MLP neurons of a small language model. Each row is named by its layer, matrix (up: input weights) and neuron, and shows model dimensions 80-207. Each number is 500 + 40 x the weight over its row's rms, rounded and kept within 0 to 999. Numbers have three digits each.
After each neuron's rows is what it responds to, as a language model described it from the Wikipedia text at the highest values.

L9.up2151:507505474546481520491474572509447511457486517543468477520517501528428512556524471425467513554455510515469564468527525522543484502473492492482458464471503591434476457559509472450515492507498572571545503430517502553506483595554509569495480604512540482507505528443457543445521551551562503543558603505411504529470470481567530503551456533486533536469588462515572403494510519547510505433430
Description: Coordinate minutes, word starts. Mainly the minutes number after the degree sign in map coordinates (34°49′, 41°42′); also word-initial fragments or words needing a fixed continuation (out of, prior to, P in PIE).

L9.up893:489521533528493553531518512434501390499523419487518456450454585532437541471485475531537539480482487557455514560487524539521468497456449497542555491507482530482488589553495507497509445524497522624413434460470492555639448437447450508486496471450500475497524496497446483491487463514446525450462423516565468475563539508529483539416453493475528485490548520503494543539540498563498492470461
Description: Foreign proper-name pieces. Pieces of Spanish, Portuguese, French and Chinese personal and place names in lists and tables, such as José, San, Riaño, Guo.

L9.up1791:478482465471459507506516490539509503496496498493545481502480513514507535475551502487572479536487501493452395533450456558488563458590536492514515487440353477543533438609566500506552456583546517473499449491524509547549529491439510535453553606513466487540507427488426417483455467403446429462525448455513499513502439550521437471537502467426458574559553446504489434441507546540471482438487
Description: Degree adverbs before adjectives. Adverbs or their -ly endings that grade a following adjective, mostly in reviews and descriptions: especially, surprisingly, overly, perfectly; weaker hits are scattered word pieces in names and lists.

L7.up1274:504523473471443415501503462460501524396495453485437523450503531469521512480487524508527448519518559557469469519551528467537461465455434485473562490484469552498459515467551555529472482426527517513466547445539515472533532460459457464441470554514507475506497496525462452537528452512515469469550528495472557531508504479488533457562468530503525535530467537467541516463472489541469497467497
Description: Mid-name and coordinate continuations. Word pieces inside names (Kong Miu-teng, Purtseladze, Ingle), minutes in coordinates after degrees (116°19′), and words like with or was that follow names.

L9.up26:531446545476468431491538502509465493520513554434453480492459526553542559540565476540485517476549542467485487566509534565502524541473477457511486495500418524590435521554554435506518458516530536506475488450504497579428441545521439541484521510542427517551497560504507482499499515444472495457542484501493501444510526596518484484523478480514548537540494539513512513527525484506500450500472
Description: Foreign name word-pieces. Early or middle subword fragments inside non-English names and words, mostly in lists, tables and citations, such as Garden-k-rans, Ov-t-charov, st-oljeća.

L9.up1828:448416536422455411536505543525490456548471417443473548497556452538485539511440486552516511514455592508475508541491436526528490489471452503481517453482464489449518519463459556500473486539496479423485512481582487388539524483499472461471490422470417416499493436527524444527514492551565519477514493492526493495465503505461531523462574525465406525426508527520507508518501584502517567476465
Description: Numbers plus scattered words. Mostly the token that continues a number: decimal points and colons inside figures (10.89, 35:35), or years after a count (100 years). The rest are scattered mid-sentence words such as to, from, well, example.

L8.up2021:523508496508459509461552476468509529517461505512488464447523530533530479498485531525514525513424530513475471459523589546522462426529444487487536475537497514500440495557517519499492491543495547473473454453533496523449446468518413504432499514486552490574519460493563484438496481494532454478557527521562438503508526574526472516594490535531485525491504513495483467429583525513482492531501
Description: Mid-word fragments in rare words. Short word-piece fragments inside rare, foreign or technical words, such as taxon names, chemical terms and Slavic or Greek names, e.g. chem-ok-ine, pod-z-emnih, b-ouz-ouki.

L8.up1327:496575447485535550439545523447535478560476480470576452479476441508441452504522523430548544405553513506474475572463590511530498520504497480504569549470507521480438494467447496505467463540494519447544554519570587541426515463477477524458484517473512435564434478447513405415542516497449493446458491458542494495532492600482538489526503492510479502607512528481534494543524515476535484471517
Description: Pre-adjective modifiers. Adverbs and degree words set before an adjective, such as "more", "most", and "-ly" endings like energetically and increasingly; also weaker hits on commas and digits in lists and numbers.

L7.up2378:475513529407538494553513426465462521482536486465504502586471598517525495499430440510527458422494487458477471437548473489536483492485458488564484509504437462434464527540542475583478516493487547529571539456498450548546430554457520429472526504528487421449472494495427434519439504549468544513508528570587525473493573426549466458502470607519560522500558492450476482477601470548527485536457
Description: Name-completing word pieces. Final word pieces that complete a proper name already seen earlier in the text, often surnames like Sakag-uchi, Rank-in, McPhill-ips, Swissqu-ote, and second years in ranges.

L9.up686:498520541429456505440543461506473575538491571443487536524531478478561498446504455529497488562458405460408510487436521463477476544531543530478507482544440387452498504472515491533553457481487544497499550508474493477528547556490458494480488558510554480479512529569455488451444497474463490510518558464509441501501504509471470474562493486428464532485519447492433518509505451487471516503480
Description: Names, titles and honors. Tokens that finish multi-token proper names or titles (McPhill-ips, Swissqu-ote, Sub-stitute), award phrases (named, Performer, Actor of the Year, inducted), and biography sentence boundaries (periods, He).

L8.up383:531507546509535569472626525458543501481507423475516443538515475453549458519493509481534542530571455544502473489479539474499489513456479495415541509448491534476504479502481556493479477472455487526495469562511546531524509429492530482445451469529433492534491476472458408548507441528530533524508484575531469511465529558525419510547476561542510461542533559540512475457491471472501510442464
Description: Foreign proper-name fragments. Opening or middle word pieces of multi-token non-English proper names, mostly Spanish or Portuguese place names, as in C-erve-ira, Chu-quicamata, T-ux-tla.

L8.up2140:445555512460457530412515532558485564535532575609486524560549526557502475518451535540529433487496550569540515519425528488480541547435560552528485515528545511527532496507457523512446472447544482561533491517421531549526514513441547504508479494594517471469512582417450514500548424479523474544528528516502516541411555518552552529515446507473530543530509522498550520481438517460445521443464
Description: Fixed-phrase opening words. First words of fixed phrases that need a following preposition, often opening a sentence or section: According (to), prior (to), due (to), similar (to), related (to).

L7.up619:521543526458451408530452537480474519450518500510531469499440530512483527519518514448491514452471495510520579585497490515523476489533541466525468505453487540489469470536452530544470480464469480495507459403475468471398381481479496521449539552598502492547475430518540487467509519449605513500529477551570536468512460470534485482466496534544577484489456587527479455513535495445504433496502
Description: Mid-word foreign subword pieces. Word-internal subword pieces inside rare or foreign-language words, mostly in titles, names and citations, e.g. fem in femme, olic in okolici, suscept.

L8.up2211:463490537448569528443495488473410539514507457461471542513400561557543487494480475525449489430522487449545513484479515480514516501576531512480497464515399509426528500456506522568562465470458530566494476503448393513533487453508416526527502498534515432491545496528417476477471589580537460461549490493517545524507515421528514430522486510535500492496488457474428530568542458486520477523515
Description: Repeated proper-name endings. Final pieces of a proper name (person, place, ship, company) that already appeared earlier in the text, e.g. Quenem-o, Cab-ral, Gar-cia, Talbot.

L7.up1315:500414499504508527577532555460525544508516483450544473497478528518475523526501497559479439413534523531520482537469442472485419563438469482513437533514474552537492518488421458486534508507536468589468391458509497514531474489421515492437507554493478567513517510564435446502520540523486505532493480463572511495515469468499380480538496561528491444574484566511470525530589583425462545540427
Description: Spanish name fragments. Word pieces inside Spanish or Latin-American names and words (Cordill-era, Gutier-rez, J-uan, José, Buenos), plus periods between initials like J.G.

L8.up999:550487532511463528497497485525535515517538522430539483563476515440506530481571482438490485560523508495453514464472504501570512514552532539480506486533445602434528466523528462492526544506503428410413582471509451481549457503525448514469412546536466534506452475518474499484473503505502487467535476436457532490457571509461494528489502540489474519533479508470467509490392447480558526485536
Description: Historical time expressions. The first token of a date or era phrase in historical passages, such as in 11(65), in AD, by the Third Age, c., r.

L7.up1507:473524447462537498502575459525537476549481493452447473472489444491487478541534535494463474480568480496517457490426458495467508498488462522507470508504516497478472427477477561447591477583518438435484515474496508463500473483498509471487442504573479541493490534515474506490512540496481509431506487495486543461556495499459520517476499562436488485472484467528388557430469471524551527457563
Description: Diffuse mid-sentence tokens. Mostly prepositions and function words (of, in, by) plus scattered name pieces, with no clear shared topic or context.

L7.up1961:507554459527510399489477467484459429544466485460570561454549476462514441491506539486455545459478474562538533500446457520511528582512481498538499539505489531529490445455448492493440511506521551519519510466550514535507401503426431522463541565477555479530444493491526527430480491504416496395436462440426486500490474529491527528520506540537452470486402537514522466510543548544478457453481
Description: Pre-noun modifier slot. Tokens inside a noun phrase before its head, where a descriptive adjective is expected: articles, degree words, adverb endings, commas between adjectives, e.g. a more, decidedly, melodic,.